From a checkpoint of a small transformer trained on Wikipedia.
Size: 13 layers, width 256, 6 heads of 64 (2 for keys and values), MLP 1024 tanh GELU, 10.9M parameters.
MLP neurons of a small language model. Each row is named by its layer, matrix (up: input weights) and neuron, and shows model dimensions 112-239. Each number is 128 + 24 x the weight over its row's rms, rounded and kept within 0 to 255. Numbers have three digits each.
After each neuron's rows, "fires after" lists the tokens most often just before its 100 highest values on Wikipedia text that the model never trained on. A number after a token or word is its count.

L6.up355:143118125124197186118086123123103169109137153072106141117108136113113110173130136148114094148137121152094120139147136162142158116136099139118132101143126100128092122106135137089139122125090130128137156142105128123138106123153124128151171104136119151114125093100118106118134120085132117133140159181119116103113127102121152079140126157139110082122169141105138108163115150105126158137132
fires after: " a" 24, " co" 12, " ex" 8, " comp" 6, " sp" 5

L10.up400:123107124125134141153113108135105156133120140137129155152114138124176110105147142108166135092112141105147144151107144126097158127128105143093127132160094084104122127137122146131120118127126155110172116144113129147116091136169137090125131132078160149145083149134123096135085122139166123149128109134157138113112155159118162148141080146118104118119095115067174104146144126164177142152164
fires after: " pro" 38, " De" 8, " ca" 6, " 19" 5, "tri" 4

L7.up344:188136128134101132150084125151123125163165145145074137094153140095149113114139119149136133128159150141124112139142140111147157151155112135138085119161080075139150114127140149129151133094124114094184121149089147111116096144121100159146139130112111120177116159136085100123121094163120147163121159130175158123134118136161103091157139187153091148125136135149123096122088109121146144095150
fires after: " " 47, "-" 23, " de" 8, " re" 7, " (" 5

L5.up290:185150151153085079176168124158120139134140117111129076121094154157087095115116145133149163107128176149128094144138111136116141163135146146133154146121089170139120096145159124159122100118099134131092126113138135093125137127142102104131124123127104142107156188140139121158171141157131129135123138098115097111133093124149143110143107167129111157107099130134103138100139141150151155110115
fires after: "." 67, "|" 4

L5.up217:121170089121127138134162106190160145160138094145108167127098122142105145128124129200150146109139140112152136147183108153148105116070156103127103119119102148147135132124109106168102116118100127118169112110126134129118149114146141166141120156119116124184115128099094104113131086165122160140095098120122092094110130183124133095148118155087105117117145124136136119121113160136144137131132
fires after: " |" 44, " U" 5, " m" 4, " /" 4, " 1" 4

L4.up292:140108113130154108148117056129142115149147141170119114138133080112112125127071123131123134134129145094083138171133132156119158159132120121104161146129138117077092103148133117114160115105094158103129104129128113139147146109150106067149144147110085101129099088121079116132142114133149135165127105203129167121109143136105124164144095164125121119122168136152135113143113131134132153143115
fires after: " a" 25, " his" 11, " the" 10, " no" 5, " their" 5

L6.up710:154103142145122088128098139157089125141156156078139128124115093118063143129119090150134148133124117118112107149122145097149157160141147148160185127127109075117058115154137152138130117133088165112121161134120140120142114117137131162151178123149121092135161128169140112121092174155181134152091114120148091113151105102131161108141162131115114127117112164103103205124153139127145152147130
fires after: "." 37, "s" 20, "ies" 4

L4.up829:119120125144106129109120108147108103120158174123128146111126121109160121126125094153124115098125145131097092137170112113131128160158139146145082143175112182106154096120168142146127111147103106168151102170075114095121146116149200131132134125110113129131089149085182135159172147165166137172099109176160143117076107165101128063147076155151110174141101137159141088118130120151119096155165
fires after: "-" 42, " Le" 10, "|" 5, " Se" 4, " Po" 4, " |" 4

L4.up452:168160111124147136132163104158140154143144099141115144134116060170132136127124158145145146105162137113136123136159100178160103150127111156122134101145075128142135078125128144167130101135052119134161065142106122071127155133137120150154111171100111117151137187118118114147122102142120145128110099121132115110129140150141116079135110125122110147097101135154148096110057115167121124122130
fires after: " |" 49, " " 19, " 1" 6, ";" 6, " 0" 4

L10.up340:173117087136104175156150121126085153087142150162116156153094154115150102123057105138153135150116148119089099125131140150117199143150097139157153107097129113165151156137136158153133102102108180138146093146118158151095114109176119112107138124118127156145079139137106127098137146118130136093124119127149137138124109135130125150124095164106066087133091138114111165128105067156122165135138
fires after: "\n" 57, " In" 4

L6.up153:125159126111189138169096126158131183113142124097115135154129099118126124113135175119192103113138109106117152132080133134162111153147101124102127147164113156124119115135149146132119117136100147104160127166079102163112102128165129126115134139090123139112089166174145092145119156115119112131116172125107133125117138145161161077147100142159069091148157110086129098140117152130133069119150
fires after: " lo" 20, " con" 19, "le" 11, "ve" 8, "s" 7, " re" 6

L6.up634:093098136150171140169147096148145139106157147122106168130134102128114101117087102154129129137139159130122102134156125175137137172172122104163095136138086133111161094128116144142147124133121106142127135097143113148114143127141137130144126150143094096124107115124177095165162104141163155156109176165142138112092107135123144101136165139097136102116113121179129110104112159136121139093178
fires after: " de" 52, " su" 6, "cc" 5, " re" 5, " he" 4, "c" 4

L3.up708:166138140184092159116120106163135069086141105109132179115104112089125142099120103149132147127200129128138104159161164106148112138111143112094102121126130127128132120144115122120111124109114104103093093126175136140105132140135087148128110140095089158134163115153120148124117124136140151160067109111143091130185125186139170107153094134121103125137120174122105139120089104151161115124141
fires after: "\n" 62, "." 12, " |" 7

L3.up698:181120128124121121117111094128107110128165143132117159152108116122192089123117142134104144140147148136137135162115147121146138136190141127106121142148086119164153069151144162129134120129118146108160078110148169125125119138134086119170146122130102137149108132141122117136178175072145140164108103115150129091145116126166090083126113166164139105129100135116063120142092088141092125090137
fires after: " " 32, "\n" 19, " (" 19, "===" 6, "==" 5, "|" 5

L5.up263:171120122173141139114085142105112129139151154093092140099124133097170072106109096133143095126137138126103107162131120119130136154118086113107094134156128110141100098139155115123146166140109133120126149137097109135106162137176119133099149109128073188097093078144100127151157116054110152140118145184146157091121115129125131101155101193195100129154119163104119135069153155126138095142162
fires after: " (" 21, "\n" 14, "==" 8, " \"" 7

L7.up252:143164145153168111153144123150144144110095149167132146118147078102096086100144135123120123134106143113112120168134108148142123106172118158155157112124121106146118157173124110151133102154119151149162150145131107142116089101108149156150130144120137107121147106118141099128145088162216134131153139156120077123135096128099146124116155143116135174114094144095134151102127133148128180096154
fires after: "s" 26, "," 14, "." 13, "S" 6, "The" 6, " S" 5

L6.up445:131161088122129083106172120144084155160123092147165121154108103132107141149112168136136098165166099123118091177134143111145082135110142084156161097132125110103119121118130123140130105123087157153122161147119123121124115118132131142110109145119117099119161101096149114121137161147157133082110091084096069110149085138152169102113169140168155147115103142163118141141134109117136155169151
fires after: "er" 26, " moved" 12, " |" 11, "ed" 9, "l" 6

L6.up714:143139130128139161157117100181093125112149135100159126114097121163152136121090153120106097128126145110142122170107145168152130128157118144157131145110154085113149133165125167142094157103128108079147103119083144123068131119130119108165135140089070130101119085114124126098150125145113159165085137168160137137094130117152135114145108153123138137159140187075123131105137133169119110111121
fires after: " lo" 18, " fa" 17, " co" 15, "tri" 15, " pro" 12, "ro" 5

L7.up217:167145119147142148146124115164130114142118123188136141131158109064158099119121094161129164147123140069096076130084104106153158160120107112111141145128105134110130112113146108134151117109148139069138107139102128124136139112135125109104121148133097150165094177122108140112137142130117146142116174142112087129140136167104087055142129142151107110124075117144123087105103124138160136121133
fires after: " " 29, " W" 10, " K" 8, "K" 7, "B" 7

L5.up321:130117122171111153123146093155141124111115163126118166133091098116144171116119150133144095138170144117123106161145154110128149169113121130145140124142100122135148092120132125124162110108124142125122089146133130103111108149143106089155119122083105144131142141178109117132150151093134131142094175093176079095104091164092127109144094156119082144122153145141107154105107134178140113112162
fires after: "\n" 89, "." 9

L6.up415:143149098124130080117127112174081126092163121099102184130128086126150109134122132095127160125142121131089125129118108120142111145107136147095135106120065137121150110115161127137155105071102132153141154141095191143116123135172159136129144095115105155113113125141122119134145147083163141103112087147141106112206109134165131112143128116127120085107139113138161122131109070137151132123135
fires after: "ad" 13, " con" 9, "n" 9, "par" 7, " st" 6, " sign" 6

L4.up834:147161100109096107155143104147133122113139128155093145156138116144149121130108126135145111118117160091135123122133103141109111160116143111116110145112150160135114102138168128156150081097125112111114137079085136105110162141119131134120161156114124111160139134135135112122129080134109189152120123124149138133094142168170100094154145116127134098069131127122123129132138067154133140132160
fires after: " " 34, " 0" 15, " 1" 12, " 2" 8, " P" 6, " (" 6

L7.up584:163174092124098137119122088144117099147099077120142122120163119114140128129100163117115084157113109117122122146128135158129149119132140143164121090122158072115134130141129110156100116111126164125114135091123170138105128151163084126134132074101141121129154102103166156102133133118129142165113148127160126131166114155138143139145130141135099141120121141121115137118131130161155144188135
fires after: "it" 26, "st" 12, "ist" 12, "ic" 7, " event" 6, "d" 5

L4.up570:136153131103184150125132133138122131151130130109096122158135118083164127111123163149109096149120120098120143138114135132137116151134077125107151110140149071076100101124194081090162136097057122157145114116096142103121140135170151131124137110113117147140127105109132091144165107152132131141121106187124160125132135156114112113153121164162113134134136133120140109145131070167101131167165
fires after: " " 25, "-" 21, "•" 11, " a" 7, " co" 6

L5.up158:118139121147104076129155060138090098165121153111115143116122126111169111139100119132112118109129173125108074135146121089137117187162177128119064143140101140149141113141150118132108148114117132084167110132105146108136097125148160153127129146149082130132124155139122148150143139115122134158080128121186142042167102122122170109140132120151123140097112159123075169104148134115128142135125
fires after: "\n" 85, "." 4

L6.up302:104140126159062146142148103169120119146123154126120131102146142152128139149122134177174069113114191113113130122107117110112139130117116124110137126106109100101122143096102108121136094073152149095105135131125138122108099106141134092184128152091074110124121105161122098151113114109128177117131125159179134128111137126133189151148101120178121098111149146128115159105093111125131125161137
fires after: "ri" 20, "ni" 9, " Lu" 8, "wi" 7, "ro" 7, "li" 6

L4.up788:131132151128127153112142134136123106128135111100122184146119115125180145127126150160137120114176199144124121146116108181139126168138115138155099144125129113129153117129128162142138142106084126131125083106121090122112098135143112118137112116127113155135142140170103170099165147059124127109122113114133094117149089169157138096147101105152116140103121158126090142088118127141138143151141
fires after: " the" 15, " |" 14, "," 10, "|" 8, " (" 8, "-" 8

L7.up970:164114125136100137095108146146119112117140118109150154119096096108169142082127116125150131107160091115161093147087145093111124160122089136060139132136152137138104089140194149120141158137139189156128143147136105132156136125164116102083116141123134106132126132157124129106086163135171139105133133125133143123138116117149118118144074162133131095162132122115114123110093085100117143105154
fires after: "en" 30, "ar" 13, " New" 12, "al" 5

L3.up689:161112126134097104133100118154108161155127140117065115113118125120151119132127104117167129101141122143108125134132120119122149168139127125120097132152089103151122093133171124137117077125092127080129080139114105134123129123131112131171133141105112114154139151162094118135140148134131161137095124140194144132156126181129112141149125149135088137094123142083109169127094070150174102121128
fires after: "\n" 35, "==" 12, "===" 6, " " 5, " (" 5, "A" 4

L4.up535:172100097144088108129108107130123110130123183097099120148109150126162077137135111127125137123130163125116121129090134124158162147130167110147104155167112153196100101139127134112118140126112155094090094134120150125124127156144166101151124132116141116133144156156155119150120162101127160145122151124119108106103128161155135133131139118154124103149126152122098145126111066135105131138128
fires after: "\n" 76, "==" 11, " (" 5

L4.up212:121148086119118129143100155165085144108139154150109121138129133147175140116128165151147083148128147146095138137119155191201175157121143119123137159155119126105107089132151181107159138112104144066150148146093126113080113121146162131138184114112096125095078100138104114085111103135100122135125117130147126131093161136166160107139132170151068129136163131129112113118087143115121127136125
fires after: " con" 10, " co" 9, " no" 9, " pro" 9, " re" 8, " to" 7

L4.up694:164123124141104120101095123138137079118125141107120109122112147125155095140128122137141120109121137121112123141106109150104156148128157137105128177157094145143107108121158160125117077108126165090111123111133095110152105114130135092141119115114113151127153119172090142140123171129121162137107172111157084125130109168103126165139116130118113135108142137112113210108142117139127112135147
fires after: "\n" 42, "B" 9, "==" 4

L3.up864:130092130162078075112121097116107114122144195138086102128107130122129112108126131108108107126134154115135115142105155122121141135186137118102105148165089133184124093155138143177117124121146136091116133077202135143130117148140133125168156141108083107137128153136118116143195147086151135177107120104133150114163105098121145168150124138117132120110139134155062183102081113132128144113092
fires after: "\n" 34, " 19" 11, "|" 9, "20" 6, " (" 5

L7.up702:156157087132115123136131136173161139121145107133103136168120078179110142136104135154110111098177154135140122166132114177136147126126136099119101127104151155167123105125114116158129137140107105113152115095124102147088107120119087124110132149134127172143115101176137152093192157136113168133050106109101124109124136169108149127130102167141127154102136128092076100124098145113088155147169
fires after: " |" 52, ";" 14, " 4" 5, " 2" 4, " 1" 4, " 0" 4

L4.up255:217137113157117089100136063144137120134151155154095135131093118110167099115132139164116138128130148133126097150125120129148151168159119114126124151147115191156128067138129107149137091118110157110124134095151139126121105131134121132134143146100087118141102143145143128152154161102105168176089128136157106060169105104136120139133142137118125124111096147143076157115087142158121114122137
fires after: "|" 85, "\n" 5, " " 4

L10.up579:142122114144105146126148125103094105110142124113109170124113137122138119110112098170112099082151151147133090142182155140111130150175120119129098138170130141130100069133156136128094125136092136130126135107136138088135142117185152120104110116125113132142149118115146108133168100107164129157088134154138138119107108137112129170177106150139106168121085149157103150121124101118109135154147
fires after: "|" 28, " (" 17, "\n" 12, "-" 12, " " 8, " Su" 4

L4.up657:134123136144139106099147119136131115126115189109135167125112112090138140141115115126123125113129126110123131142076150154151097167132124154116092142151099142143084078128120137074128135105111135110192120151157136110101111140154167118133112176135133137145061123170130107123181103149092138158127143149158136072156103151127188134135097115172135131135110126107101164124116115098113133114180
fires after: "\n" 87, " is" 11

L3.up223:143134152148112086089151112126143086120133179117151110127146129112145101126102138100144133108132159117101115124107103147125146178147144155141091142190103149154121082138142156140079117110121170121131132136121115123121122123174133081109078116151123171112114165134137160152135127143114139135113127126169173087122123159120171155130123120085111139129137116122100168114141130120138128171138
fires after: "\n" 37, "|" 16

L3.up407:152199131112157108111078066139103156152176120151137131183137126141163081141148174103129077142127134124132139129090128167144113147096143094064147130136127131146127082168127150147124165114099109085123150149119156125120112134153107133170180120074122119137146088138093100149176132138104182145111084095127139139131121174175131117136129155175098132100099134126132119150094126139118136118137
fires after: " " 31, " 0" 17, "|---|---|" 8, "–0" 6, " 1" 5, "." 5

L5.up9:150134113149109124113171048140135107178117153065123113110123128086149130129105122148129126125116150143111095131112111129104115155153165123138114143164125084124128111123173137111114064110140128085108108116138125138128114135128146107124109116141089115118127162125108143114150140130113133138092125123166123088163093152111151173150103119101124157091146136142113165107139108156160132110126
fires after: "\n" 34, "E" 9, "S" 7

L7.up349:146110110169111141137143110118101167117119162133123127110128138088090128101100108146116109154112142157082080090121131141104161140144130138148139124120120145126128088147170144184148121119089135158125127146154150126104147138157141136174119151083063163099115179116128107124161145124129173153125137141145113114110101151124150117123105144111129119102138109163120165143108116164120163125146
fires after: "\n" 64, "." 27

L6.up646:170115115169132101105125098137113137107145128112128134140130143096135138113104113125099125162143141141115113119150139191107117154128120118110095125152118164124133088099172144155133114097099140125136105122181130112130149153149123112142127158095064183117115142147107112143162123141145173172082136150169153113102116161133134107119130145100125129120127104146085147114106115185114136144163
fires after: "\n" 75, "," 5, "-" 4

L6.up462:167095151140125120124101105132132118158132114121112144141160085106164104096132106136127155113122156108126118114122127121156122186140119096133103090153094093106136075132178095119141098115131116120153111147124148097153124154124128122090105154123111165138082173133119127124131083154140135138125145174170183119167131159140098085128156164134092121133146091137110103101078099108151153097148
fires after: " " 87, "-" 7

L3.up268:175103115126132107106131108131135104156141120098079133118114100093147127151122131151152142107143113146108120133095117118136138152120132135142159129149092105150121092123124148135129087124120120118139099128120092131122097136131140120166108132113122111135143113156084108132155165069120145135085120125154079105112091177133129162137099130172121159147115155113103161124083108128129085115138
fires after: "\n" 60, "|" 10, "==" 8, " " 5

L10.up786:152090140131142124154118137147086160123128182145124192095144097179152116139121101129113104134162109137155097125115122113150152129135128168149095116172120159093115102121160115115110136106132121119132114121096151091110095116137169125176111111121099142192142132120150128173154115130128126142129125148123110115083127104132128114136118138109096116108139146117121097145152131161179083119160
fires after: "\n" 38, " c" 14, " " 13, " S" 11, " in" 6

L6.up287:161127088130130133076129146143136098084156128111112171110134113099079114119125109126116112157157160122135151134143145160108136192131137173172130169105154088109135142118120169136130131108114114145116083121091116107112143132146140130138146085112120138149100118141150129129155112101133135111107114119119111129116139131134152097127130139089088129105104132131132176130128072187135121151152
fires after: " the" 43, "ist" 6, " of" 6, " in" 5, " by" 5, ":" 4

L3.up270:167102143133150123121140115126133108148139154133113107172077113130130131116110111118098152137141126097122111162142167176140136133155123129140153158175152093109136116105150149150136116120078134154140115109148129127128153129180122127141133133114119109165130144128119139118146099130175114147132116183123110119119109135074116084159094135135105130123146172113152118125141090210147117147157
fires after: " " 33, "-" 14, ":" 7

L7.up1:090115158153106128155095127153131128118149142096121153090133150111165121129132110131101141124131170101146117137163125130164181150180124145131075190139138109128141086164116130156146117123112142105151077099159152108117112134120117157152134127125122104120070166149130107139181120112114113162117145137164155122138101188150130114135100131112101138132122128112093129116145106150118135117160
fires after: " su" 18, " O" 12, " Su" 12, " de" 9, " De" 8, " me" 8

L4.up528:180129149135107111112098086132125075123152147077107180156120118118153130127140126137144124125164160089131126149118148119179101197188108126084095153158206124146148077141138155124160138115143168094178065155147164133144145143149099108171114164134101154137078108155102139096106139121107116112121122134128152106123142163158126078137096134147112113149113116111099104139090089126132102098146
fires after: "\n" 33, " (" 30, " \"" 16, "==" 7

L4.up287:135145121129116113140114096161092147146139117136155167166097139127153121122106110109135146118173144138136130130105105181142133136104131118122125132166091167108114070167146100156138150093120102092137156123121092084104146122169143111115189184109113162139150166120122152084142101177101190138102093125119185117096129133130132124157121145132111161074098140117137114120105142158142114152148
fires after: " 0" 14, " 2" 12, " 4" 9, " 6" 9, " 3" 8, " 1" 7

L7.up980:146133120157124123114145140154100135093114109164119141111127092117141111137124139147151151140155117153093135153138121143132145185136072164150142128137087132067125132073136120115152114106101127139109141120095125158124126120162165127169126138120129143129151100126145135158166103125141133170109121135123108069127112095125115076122134136131132139119096127118152084147128122144121139132155
fires after: " the" 22, " c" 12, " C" 9, " The" 6, " A" 6, " " 6

L10.up473:143107117162141119085126127156097135120126155084144122168111121120063109155143143132165141149144106088149109152098130104124124154094102133133135122154182084122122119114123156145138113113172130131106115151076123118144103143139133087129113130128100192161132097137103126148185113099132109171112137171119099092107119142123152148164127152182110136134160106114109109085134133126155138123105
fires after: "\n" 39, " " 20

L7.up547:129086136147134108164141124142124130127083128113067147116135121119164123121123117141117121059155134114141073161126142110095136180112177124188119103126118126122143077114142126160105120099116135117125129087103105129107086124131147173147123126091127103091102139132201117146145126114135177148077170127168102112151128153126169106125134111094143138134114142105097137116118135137075111172125
fires after: "\n" 18, " De" 13, "-" 7, " V" 7, " Al" 6

L7.up158:070101116121128160125094122125115100143101153172115100165112112104164089145124155144180137125157130104149134133133141186123163122122114135102149111129106063137088121134134120150143144109105158136111133144136131108113116101147112130110145121123138115157120119150137138113132139091119148126091187131103114075204107142106117096137145187149132107131112122119116171091127141104122116101198
fires after: "ide" 13, "re" 11, "per" 10, "de" 8, "ter" 6, " law" 6

L3.up450:159137139153174139127147157132112117123137172116114147135115109116127121126114145124120130133153132118130107154096146146130128149129132114147123114138123098150109072123147139113105118109133157137149114127122147105120162146163110130161122161107124162155099107130155120092168101139108163117105126176118163096115157168082115127144079121111137092150092137110116124116094100165128086129164
fires after: "\n" 40, " " 13, "-" 7, " (" 6, "•" 5

L4.up350:139154056131161122131100118158114177151152144146080172149123117139122134134118128167129089128198154112126105147115123193156130147096122125114091130110173128134109111141132124160097129123092113122164123102119131146090144133141128142130141149079126175153141114141090120096172117136137165151090110112143144126100092141147127098146101172127088111099117144126147118117112135157126145144131
fires after: " 0" 38, " 1" 14, " 2" 7, " 6" 6, " 5" 5, " 3" 5

L6.up637:145135109129158151101170088128138110150085111108089112158129107112148118134126141175156059104137176094140098141102100129148100182135133121131072097130144134118105086121162108127167126106116123120143118122097099124123110138163126107144132143112120134142112116155162074138155133126137135164099124165161128108111120152116188122146100121139150161098114179150116129117153111116097108138153
fires after: "\n" 70, " is" 20, "-" 4

L7.up311:130124113109112088152145087148095102139127109119103150112119097138176086106103137159123134128132142131139120145125106120161151127102093171150109147138133127138122086113122143140170122109117134121148088100133159107129142137157126132180141142138110159157153133125165182152149109074120129133124104127120086094139151129171119117138144140090103134122092155086127089113143108136116121127154
fires after: " " 69, " c" 5, " T" 4

L6.up701:159124114166129100104161154143125087156105191090147156128143143131133110144137125133144115118143127108131133122104105120170167143116126119131119134162106152110142093117128141128134136062123156149133110099084162103102089146140189144124112145141119119106127065133117095142110146153130128129138160140197110087131117145121129131119147125117123135109072126114104157091126139138118094096172
fires after: " V" 23, " I" 22, "\n" 13, " K" 7, " " 6, " E" 4

L6.up640:170119110140099099085149119157122087175145128169134150123118085121138099117108128148102171126127121122120125163185121172177099123116147144109142150127107143122143117106136112137113099127063122126164099113133121114120140124122135150118155153149105119118129138118082156139144089189154117121110099138131064091125131141146120071144113169130109124091138162144123077115120136162177161119138
fires after: " " 34, " |" 19, " 0" 8, " 1" 8

L3.up607:129111103115100088131114108150112105082170163140134137097137149113135125146136112131142126102176139151116103169095148144141179130151098106150116148110103072164137103140162097160102149112143186073134128103154135157121082146151093115145145148126120168140124166099113137129147184065156147159080109111133144090142097125128116155129107131103120104120130131133124154122103133163119123109106
fires after: " 19" 29, "|" 20, "20" 8, " " 7, "\n" 5, "In" 4

L3.up973:141140093154094126124104141147092141093138148132130153108103138099122118125119155120128122143169110139136109159137169097127126114126164123151120126107143102167121130178158146150122119114147130084115119123181157146123120140107112138180127123058105135129135131128147120150146190089146139148064129094176129136175084138148163139142084144142114127122158154124093181124089086132141126104114
fires after: "\n" 30, " 19" 13, "|" 4, " |" 4, "20" 4

L7.up52:158118116122109168111086159151140125081165108118144142132129102099150096136093164146121171135118140109138101149107115114172138117190109121112103116105123107127073115127180117093139137087141155133189147153175140119125130089170116083125114112127113128142102171181145101107091104133105150152146172152114132120112144100143122142148123141117132114143159143097108128131086113131122126100143
fires after: "en" 35, " un" 15, "in" 6, "ar" 5

L6.up4:116155079135140125134143128121105165168125170128134114086124116166116104133097146134125105122110122150134114119145135092120153195159152122113092142159081127116089088149130153120111126097113135126136157132142163123127129116156139098157137132147090115116117129161133122148142145100136165112111144119161147107110150089114212123152139141133126113108160151147129213097118093135161088125146
fires after: " re" 44, "ci" 10, " Re" 7, "ti" 5, "li" 5, "ri" 5

L6.up896:140117118173126145100148115132125130140127137087112165129118150125120137102104150158162131110120104143145136125092099149114097143116155144128094156150120180097157129132110117133169146145078115162157144128120068161121152111126147146116157088110132171116143139133113133131157115131119144113106105129123099090135141179107178158137064125107126142142132149118132173085122126107056137133151
fires after: "," 35, " as" 13, "at" 6, " And" 5, "s" 4, "as" 4

L10.up447:119152132149109094157130113135093159161136116095134085143126115137157118128122125128156094118136137126081112136132162104119143116126127113131123131143112146107115052120159145165184127127137073126085101143104143085118120149096145102149184117128066135121163164105145133111180131092165150154113168148117156113115162088149117100156112146122140139093085089178115135128124154107158130142117
fires after: " " 22, " E" 16, " g" 9, " He" 6, "hy" 5, "E" 4

L7.up242:121148090147097117109128118181069118124134182141126113096130124128129106140127128138112093105117137108136081129126155110129160134140138124105097182108110184103133072160110134113150120124129154111132129108105137103087129107126169138143119136118086123132113113151153108120146152119148166127107127125166109097096126133133129146172114132115157148145108140157086183106105120167106127151191
fires after: " E" 25, "\n" 14, "l" 7, "u" 6, "E" 6

L10.up694:138095132118148118112129100153113159103140096170129165164114119074133103125108125171176137142137163122080138150139129160155182147131145097130146152121146154113105142123123096132124130108114138117141146120110139159126150136128126111131151139124135129179084111075105133150136113099133132165128140154138082083129143153126103121127115145136123096130153102131129091118129112099168161102129
fires after: " " 35, " a" 14, " A" 7, " the" 7, "000" 6, "00" 4

L7.up87:161120166149138098116160113154086107159130150091127132121125132103131121077135119140131126083111114129121139164150113173140107169092161129099089134095113121144142151110108150148147138132084124119138092118123108162112119112128146143137167124132113160126130148193090183114164113101153124125083095143130098058129120181102164112144113132136123134145117148116114140082159136176133137138111
fires after: "," 38, " that" 19, " and" 14, " which" 7, " with" 5

L6.up21:202142115152134129145097158182071096108139127100121114118124142148078107109144112144125110133114137134115087153127127148136175146145140108146104132103102108150111134144120110134149127113124136073099110123122133115115140117146116126163138140115121157157157142137094105123113154168166146106115109121140093114109138173139135092133161173114132131177095160116116150089113168192139086078133
fires after: "." 15, "H" 13, " to" 10, "W" 10, " help" 10, " w" 9

L6.up30:120160115173117122143130164132113120121142129066115151105124126099116143081085125114129131130090112151103113134128146165119135122107129147130099159141125135154122111111129155138106102138101096105130143102148077162128102143136161128141099121137072169111158114147117141120155130112082139121064134117137089124127085173130183120131114108109125165116129156145107143086106141144147136141142
fires after: "." 19, "," 18, " |" 18, " that" 4, "s" 4

L7.up95:112124128155128127166126138169124168124102168168142151116130109151111150133124140107138125118146135120105087108133122096167156161128123124177133134125101062091127116134137094138151087134151163099099107128102143095120143095114150151156179137125102118156111140116143145097112130172120146126129211139134110119139131155103100107173140122142124116114134097143079110083123155122161138132147
fires after: " K" 12, "h" 10, " S" 9, " W" 8, " H" 7, " Ro" 6

L10.up187:111161112122109138139126125123083148153104150172149151140122111081153115120109126128128095130121159127093064149138110094109161150127126143092079139140138161101158080137164150139149139140125144124145152121117111098146104122136175124155120102145104129153107127113156104121128139143157156118088141164123137115122135161135108116106158152138171143123093147115092107158161102112113115098173
fires after: " E" 30, " G" 9, " " 9, "E" 7, " re" 7, " as" 7

L6.up215:143137118133159137139106105185134156106160162161113160132120120164089141112121121161145119110095161085123113133136128127130165137128142105095070138111104142135150161118157100123121111108114137097116142111105103106104131117108128137152121137134112144149158102128099123117112142155145165139115140135192143148072100136156137102146110108094110139128094108139105186115130153158157125114144
fires after: " to" 15, " Har" 13, " Ho" 8, "H" 7, " would" 7, "ri" 7

L4.up881:149145089132127113119112089158132110115151150154101171123110075086146130151108132121150129135176159137108116132141123162142204143196120141160108136122123111149132087154132112185106121136154151135151112122139127135120085112114105132164142062128121145159128112135153127140128166116126140130090092092146135062189087143146127164140137149101125130090104140141116152121107112135124135138130
fires after: " 19" 31, "|" 23, "-" 13, "\n" 8, " August" 5, "20" 5

L6.up221:132133129151104116118110122132108121082130140154056136133141082123172143122131156131115106084113134128132090150090112154128138160111137175142099142130152168142103111134161103131147154109120165149142104104148090135140140116138166098169139136106113126115150104138174114135147142127161157150080149112124166129123100096145165143152099140121150129099135154084090150118102129148098108166172
fires after: "\n" 18, " un" 15, "-" 12, "s" 9, " (" 7

L6.up928:134123072106168148173118140152103104094124129125140148125120121145126107147118132145128121136128191114120090153097125144132156139103135101152124106163106129110139120114112152135138142110068089091129139118129101120093102113148086069132152171084140132132133153119122080119149108122148147140107121096114140122135126141147132133137099121140091124143139144119144102124103108156131146138176
fires after: " pro" 23, " at" 8, " pa" 8, " mo" 7, " ca" 6

L6.up855:229127105145128124107146117163112140110121114131153126107135054135146113114112146105138123148125155162118123159162114149142135125173104137132164086122140113122123157111147122159162109094104125125166106116114157134103104132141116092159125080079108150168153093119115093147147177134146136147106129150147134118188115124143127145142112147105115133142145126175127120124100086151118194137110
fires after: " con" 19, " ex" 19, "ur" 15, "par" 10, " Cor" 8

L10.up162:130118106133172133125122118144118114103133156084100156137127085113154133110086119125138109077142134120128116145157104131138136136113109150103116122127171119153113061102183111132132128117092148103097142122134166119132133142134152117174102137120154102143127133146173115115162085183114151116091152120140139123105108088152123130201141164129110112101129129072142105137089151144120137185176
fires after: " " 21, "q" 18, "s" 15, "-" 7, " S" 6

L7.up612:115161078131130132141095127149089141115145145165107169119138128121179103108090160148079105131120137123132143161151148109149120154147117115157162127161087125124103093146165144111143126087119132107140128115131176118099097117160135151116162086094077121109099142111136119153146131164146156168132117107176134096112126098125141096134127167154103137120077161139111158138117103131132120135205
fires after: " re" 26, " Re" 23, " pro" 16, " de" 12, "Re" 6, " De" 5